{"n_layer": 11, "d_model": 256, "n_head": 8, "n_kv_head": 8, "head_dim": 32, "d_mlp": 1024, "vocab_size": 8192, "activation": "relu", "norm": "rmsnorm", "norm_place": "pre", "norm_eps": 1e-05, "positions": "rope", "rope_base": 2060.0, "rope_fraction": 1.0, "qk_norm": false, "attn_scale": 0.177, "bias": "none", "tie_embeddings": false, "parallel_block": false, "init": "normal", "init_std_qkv": 0.0401, "init_std_o": 0.00854, "init_std_up": 0.0401, "init_std_down": 0.00427, "init_mimetic": 0.5, "optimizer": "adamw", "lr": 0.00164, "lr_mult_up": 0.613, "beta1": 0.9, "beta2": 0.99, "lr_head": 0.00593, "grad_clip": 0.5, "warmup_steps": 517, "schedule": "wsd", "decay_fraction": 0.61, "decay_shape": "linear", "final_lr_fraction": 0.0, "batch_tokens": 65536, "seq_len": 256, "doc_mask": true, "train_tokens": 412500000, "steps": 6295, "dataset": "wikipedia_en"}
MLP neurons of a small language model. Each row is named by its layer, matrix (up: input weights) and neuron, and shows model dimensions 160-255. Each number is 200 + 30 x the weight over its row's rms, rounded and kept within 0 to 999.
After each neuron's rows, "fires after" lists the tokens most often just before its 100 highest values on Wikipedia text that the model never trained on; "fires in" lists the words (lower case) most often at its 100 highest values on Wikipedia text that the model never trained on. A number after a token or word is its count.

L3.up852,189,224,208,175,184,245,193,216,213,226,216,212,241,169,185,186,200,200,246,244,221,227,227,272,210,202,230,226,199,197,154,238,207,206,208,185,203,208,178,183,205,210,213,207,213,142,144,151,229,161,181,198,202,151,182,224,181,200,182,203,199,182,235,131,209,152,191,242,183,229,194,192,174,185,209,161,214,180,213,152,207,204,164,196,174,216,201,210,137,202,157,222,198,233,218,188
fires after: "\n" 26, " (" 25, "." 7, " and" 6, "-" 5
fires in: "in" 30, "on" 13, "for" 10, "aged" 10

L5.up967,218,275,223,173,202,197,137,226,200,153,249,173,171,128,128,241,252,239,179,238,223,183,177,202,194,157,164,181,199,212,147,207,239,251,233,229,172,198,202,245,171,181,199,158,185,185,213,153,241,155,198,220,188,242,152,201,174,207,235,199,200,196,202,190,237,182,232,187,137,192,213,200,209,219,182,183,204,202,137,207,187,196,194,217,173,229,237,160,177,224,251,146,172,179,169,191
fires after: " the" 43, " The" 9, " o" 5, "'" 4
fires in: "first" 27, "second" 7, "last" 5, "big" 5, "third" 5, "outer" 5

L3.up922,149,251,199,207,227,191,195,243,153,216,188,173,230,179,195,198,154,197,233,171,184,240,201,209,187,179,244,142,172,210,196,209,270,235,212,185,188,170,162,186,146,236,253,250,187,204,210,161,194,215,190,237,168,197,172,212,151,207,245,209,223,166,190,214,201,239,161,245,199,212,114,229,224,203,222,186,189,220,222,156,216,224,197,208,240,253,191,177,194,209,202,205,183,227,192,216
fires after: " " 62, " |" 9
fires in: "0" 40, "jpn" 9, "released" 6, "1" 5

L5.up400,162,217,254,182,204,182,172,222,225,229,202,153,195,186,199,208,159,222,178,193,271,175,215,203,180,158,188,200,197,211,159,195,183,218,211,177,188,166,167,201,188,182,225,186,201,204,158,170,199,166,271,265,168,190,175,193,235,180,168,245,181,184,188,247,153,188,249,144,243,170,207,229,185,174,139,181,164,173,167,189,149,207,211,193,219,213,180,215,168,215,268,187,209,168,187,211
fires after: " the" 55, " his" 10, " their" 5, " cl" 4
fires in: "first" 16, "second" 13, "last" 8, "only" 7, "early" 6

L5.up702,196,190,204,196,194,197,216,188,182,222,259,212,228,173,190,199,144,250,207,232,286,158,227,175,232,153,204,175,170,163,253,198,214,202,197,186,243,160,187,221,188,234,235,251,176,203,189,211,243,202,218,209,207,209,163,144,197,180,226,212,215,228,229,175,212,209,194,231,169,250,249,177,225,174,224,235,228,128,208,239,235,198,212,270,184,210,212,198,194,246,192,211,194,217,193,197
fires after: "1" 33, " the" 19, " |" 6, "The" 4, " The" 4
fires in: "first" 23, "and" 15, "1999" 5, "score" 4, "1990" 4

L3.up332,191,250,200,170,168,238,197,291,201,192,237,218,216,168,233,243,217,158,212,226,202,218,207,226,214,189,205,216,254,211,197,210,179,268,220,223,238,182,171,202,219,196,240,235,176,163,175,177,226,164,198,198,204,164,188,201,171,210,264,178,196,179,221,169,198,196,252,228,174,197,181,163,166,160,207,172,165,195,199,191,161,176,178,184,169,223,203,171,201,198,199,217,168,173,198,196
fires after: "," 34, " and" 18, "9" 6, ")," 5
fires in: "in" 65, "over" 15

L3.up1022,192,216,147,204,198,173,138,242,177,148,196,240,232,223,230,154,186,157,211,251,227,200,178,201,216,208,205,171,188,218,243,224,264,190,145,230,223,193,175,249,208,211,187,198,182,175,196,206,228,179,216,165,224,242,198,138,193,230,190,196,204,218,198,186,186,197,210,214,180,174,171,182,203,169,196,245,188,151,169,199,175,214,201,231,206,233,217,174,172,181,157,185,233,233,238,187
fires after: " " 74, "-" 11
fires in: "0" 75

L5.up537,164,169,168,246,235,186,177,210,137,258,171,205,207,188,186,192,224,168,203,234,214,223,252,202,231,196,137,216,233,202,212,187,191,194,199,206,197,175,228,166,191,216,192,180,214,198,192,131,230,180,190,237,203,223,189,208,176,170,252,255,135,152,246,216,174,189,188,230,199,201,188,178,212,168,206,188,183,207,182,170,183,242,151,199,181,178,190,187,229,198,185,212,185,193,220,200
fires after: "2" 65, "0" 20, "1" 12
fires in: "2012" 12, "2010" 10, "2009" 10, "2011" 7, "2021" 6, "2022" 6

L5.up524,137,201,224,208,173,141,189,202,213,206,240,98,280,152,185,244,193,201,212,199,231,212,192,214,247,169,190,179,210,156,177,232,241,144,240,151,223,168,161,207,183,205,207,250,190,207,217,218,227,166,199,251,221,260,235,207,230,118,221,209,190,201,201,145,239,174,161,189,151,194,255,205,188,231,176,216,206,166,203,173,162,219,226,185,193,252,221,184,207,168,215,186,206,285,218,210
fires after: "1" 64, " published" 6, " and" 4
fires in: "in" 35, "1999" 10, "1997" 7, "1994" 5, "1998" 4, "1992" 4

L3.up833,209,217,194,204,171,223,212,238,166,166,157,165,240,174,208,184,148,198,214,212,210,285,218,247,228,176,196,202,203,200,193,176,204,225,247,193,203,236,118,272,146,259,205,211,225,241,189,233,227,206,193,306,226,166,221,194,218,228,236,230,224,216,194,150,247,165,178,245,199,224,190,248,212,208,204,197,194,185,230,170,227,150,187,172,204,159,176,177,263,220,233,190,190,238,202,174
fires after: " " 75, "9" 8, "\n" 5, "He" 4
fires in: "9" 36, "8" 23, "was" 11, "1999" 7

L5.up375,168,195,172,135,197,173,199,163,211,225,176,213,179,191,217,144,205,209,220,227,222,208,210,181,211,206,177,206,181,211,213,228,214,203,217,215,208,201,190,285,232,122,187,195,167,204,226,153,227,240,222,214,231,212,213,152,223,227,215,126,231,208,231,186,184,194,183,216,212,166,164,184,232,182,189,204,186,201,192,202,157,202,117,251,239,154,183,219,169,186,188,210,181,222,221,191
fires after: " " 47, "–" 12, "-" 10, "′" 6, "+" 4
fires in: "0" 39, "03" 7, "04" 7, "02" 6, "01" 4, "05" 4

L6.up112,187,225,183,233,200,216,195,224,176,182,137,179,226,188,212,177,155,188,167,210,202,200,230,181,245,190,181,203,232,216,199,252,192,192,157,202,176,231,185,234,194,242,217,215,230,167,200,187,233,160,246,201,229,190,238,188,238,189,239,205,168,190,183,200,223,192,261,165,230,193,175,201,167,236,209,180,205,238,192,212,197,247,192,228,208,236,172,133,146,197,179,203,211,150,170,161
fires after: " " 56, " (−" 5, "." 4
fires in: "0" 61

L3.up119,225,204,122,195,197,206,189,208,177,225,238,219,180,168,172,166,219,164,181,241,262,236,210,177,202,196,209,205,207,177,143,180,200,169,208,151,206,207,184,240,212,268,231,158,239,185,186,233,213,132,171,256,207,194,222,178,202,178,216,153,176,226,271,143,248,195,196,199,191,243,187,221,243,151,202,229,164,193,195,203,213,150,202,182,219,179,218,141,220,222,207,193,193,230,193,156
fires after: "0" 27, "9" 16, "8" 12, "4" 8, "7" 7, "2" 7
fires in: "2009" 24, "1999" 13, "1989" 10, "1939" 6, "1979" 5, "9" 4

L5.up65,204,231,158,218,221,183,145,197,171,209,198,198,212,193,173,207,183,207,174,236,247,205,192,204,235,185,252,186,142,215,215,220,227,186,227,219,212,236,171,235,148,152,181,229,232,161,209,204,184,239,222,183,253,221,221,166,202,155,244,196,186,174,181,152,230,178,170,172,210,192,174,170,177,174,228,197,227,191,211,222,232,210,189,246,249,179,162,235,183,223,205,143,201,213,207,187
fires after: " " 47, " (" 8, " a" 4, " |" 4, " the" 4
fires in: "2" 30, "3" 9, "single" 7, "20" 4

L6.up934,192,202,169,197,156,249,213,203,219,258,250,204,228,185,175,171,227,200,198,198,211,223,229,179,234,214,216,150,227,244,152,229,229,197,219,214,179,181,210,219,219,223,173,269,220,155,168,217,165,233,170,212,205,195,190,221,237,219,147,209,188,181,199,216,193,214,237,188,175,186,188,232,192,153,207,238,198,215,162,220,225,228,245,211,199,186,201,180,163,215,218,201,247,217,203,145
fires after: " one" 25, "0" 17, " some" 6, " number" 5
fires in: "of" 57, "000" 13, "several" 7, "many" 6, "all" 4

L5.up755,212,218,147,182,139,211,178,182,210,203,208,256,197,191,92,188,159,230,195,167,243,188,203,193,270,214,244,169,189,231,243,211,256,212,213,189,239,195,186,230,189,217,181,218,223,244,197,199,214,135,219,210,155,184,202,188,201,194,207,219,182,200,173,252,164,156,175,170,178,221,235,178,152,191,196,217,184,160,164,220,188,213,254,197,164,175,207,196,205,218,235,161,184,188,172,205
fires after: " the" 53, " The" 9, "The" 5
fires in: "first" 32, "main" 11, "next" 6, "following" 6

L3.up760,164,204,177,217,189,227,237,172,195,190,208,179,218,234,220,185,137,201,207,175,200,268,197,183,188,216,207,159,198,191,163,260,234,250,185,167,200,204,176,225,188,245,192,190,213,183,211,208,249,215,152,231,214,167,232,204,224,263,182,251,240,207,264,199,204,184,170,220,264,204,228,196,223,175,234,174,215,177,208,190,167,241,189,229,183,193,140,200,214,232,190,237,178,215,177,202
fires after: " " 92
fires in: "8" 48, "7" 23, "82" 4, "86" 4

L3.up38,178,232,131,188,199,188,210,209,199,250,242,210,270,170,191,131,195,234,193,218,190,168,221,186,215,192,203,193,194,176,155,199,263,227,267,161,215,204,166,234,248,241,201,204,226,235,203,238,238,224,236,196,215,184,216,150,158,251,243,204,183,180,262,184,220,188,189,214,208,166,188,265,216,164,203,174,195,227,238,222,225,218,207,194,186,177,187,166,224,241,180,209,196,253,167,185
fires after: " " 54, "0" 14, "–" 11, " $" 5
fires in: "9" 48, "90" 4, "91" 4, "9th" 4

L3.up1023,175,166,219,184,162,207,174,245,154,236,187,164,269,205,259,199,181,203,178,200,200,211,174,233,163,219,225,136,165,183,238,235,232,228,213,195,187,195,165,202,205,265,185,225,248,177,174,168,219,189,205,266,202,209,260,225,202,219,194,160,225,221,240,219,245,206,235,202,187,199,238,205,168,206,225,159,191,240,138,219,212,207,141,209,212,260,181,199,221,176,166,209,169,246,227,241
fires after: " " 74, "\n" 16
fires in: "6" 31, "5" 29, "7" 10

L5.up363,184,180,173,202,168,197,155,144,202,207,213,208,221,232,193,250,203,189,165,195,211,203,199,192,215,217,200,220,169,151,190,201,189,206,132,199,220,169,157,237,220,320,206,232,183,195,192,239,171,191,198,206,198,194,243,200,186,208,237,219,184,178,184,185,259,171,212,204,220,196,204,204,179,198,253,136,195,176,242,189,219,132,156,178,170,183,209,213,200,161,189,196,227,201,175,180
fires after: " |" 25, " University" 17, ";" 8, " City" 6, "|" 5
fires in: "of" 23, "rudy" 13, "rch" 7, "uttarakhand" 5, "utina" 5, "narragansett" 4

L5.up401,167,201,223,240,216,228,225,215,180,208,170,202,219,169,178,162,160,230,160,199,215,215,218,244,203,219,201,175,152,189,162,200,245,220,133,166,206,232,175,267,177,218,221,222,190,187,176,240,193,135,165,226,131,201,258,213,214,130,163,216,169,169,196,181,250,218,183,256,205,242,193,258,134,189,196,216,193,195,230,242,155,219,151,208,224,219,224,166,186,183,193,214,206,207,213,178
fires after: "." 33, "\n" 18, "," 5, " |" 5
fires in: "in" 64

L3.up5,196,218,198,241,187,148,211,174,199,238,208,168,220,187,200,143,177,226,196,204,277,247,203,241,211,175,186,160,174,194,157,243,198,196,258,143,217,204,164,215,206,256,191,211,205,185,212,211,220,204,201,235,194,204,214,181,195,255,216,203,202,213,246,167,181,246,173,192,183,178,217,235,159,207,208,200,176,209,218,160,184,187,185,125,187,230,194,215,204,282,211,186,181,256,142,167
fires after: " " 80, "-" 8, " (" 5
fires in: "5" 14, "6" 13, "9" 10, "7" 9, "60" 4

L5.up841,178,210,201,184,227,192,214,186,198,217,213,196,245,203,147,212,233,187,169,170,157,221,228,199,239,201,189,184,157,162,201,166,232,233,182,191,193,202,147,220,193,223,214,187,151,237,211,224,247,244,166,236,135,218,127,212,203,192,183,202,203,216,277,184,181,180,223,221,215,211,181,197,162,213,213,225,211,171,158,267,189,147,191,216,183,219,249,175,209,208,158,194,145,203,134,198
fires after: " University" 27, " Ministry" 13, " Institute" 12, " Minister" 5
fires in: "of" 92

L3.up508,215,209,148,170,222,256,140,272,215,158,220,237,207,223,223,235,174,237,216,240,233,188,235,186,189,236,239,207,172,229,175,215,213,198,196,203,247,196,196,227,213,188,216,217,164,208,139,192,267,188,194,206,218,184,214,169,197,272,200,191,156,231,250,186,188,181,196,187,182,177,176,202,183,160,190,166,203,203,170,214,237,259,210,249,226,221,175,200,201,238,176,185,181,184,151,211
fires after: " " 95
fires in: "0" 89

L6.up57,215,179,205,210,154,227,168,209,211,182,220,193,239,218,153,210,214,214,165,239,192,176,220,261,215,179,194,163,227,215,175,188,192,311,146,185,239,214,191,285,214,209,207,235,223,189,178,185,165,215,163,212,191,236,157,210,180,208,217,171,200,209,218,168,176,177,182,175,132,162,253,218,224,218,218,230,137,216,169,225,202,209,243,173,201,210,216,156,162,169,264,188,170,199,161,188
fires after: " one" 27, " number" 19, "." 4, " series" 4
fires in: "of" 86

L5.up610,189,194,214,180,167,192,180,212,226,201,229,221,231,199,224,198,206,181,244,193,229,243,230,216,245,149,198,174,127,191,193,226,204,256,246,239,237,240,205,300,147,219,220,199,236,165,150,252,171,229,198,208,175,171,215,220,196,200,178,185,158,177,208,176,235,184,242,171,209,182,209,169,223,219,167,201,180,202,219,182,199,216,203,163,212,220,209,199,170,205,227,204,222,202,190,199
fires after: " one" 27, " some" 8, " there" 8, " Gi" 5, "formance" 4, " end" 4
fires in: "of" 76, "is" 10, "giovanni" 4

L3.up644,162,200,163,184,141,189,185,144,189,141,213,162,238,183,193,204,214,206,216,187,201,223,208,189,184,226,163,167,201,198,222,213,250,173,223,174,237,219,179,198,228,198,208,200,188,209,211,222,170,213,175,249,219,173,209,214,193,197,234,227,185,212,209,209,203,189,212,239,188,203,253,179,173,180,211,192,186,167,207,141,147,201,136,182,156,177,174,180,175,208,219,188,162,225,231,208
fires after: "0" 96
fires in: "2022" 27, "2021" 22, "2023" 13, "2020" 11, "2024" 11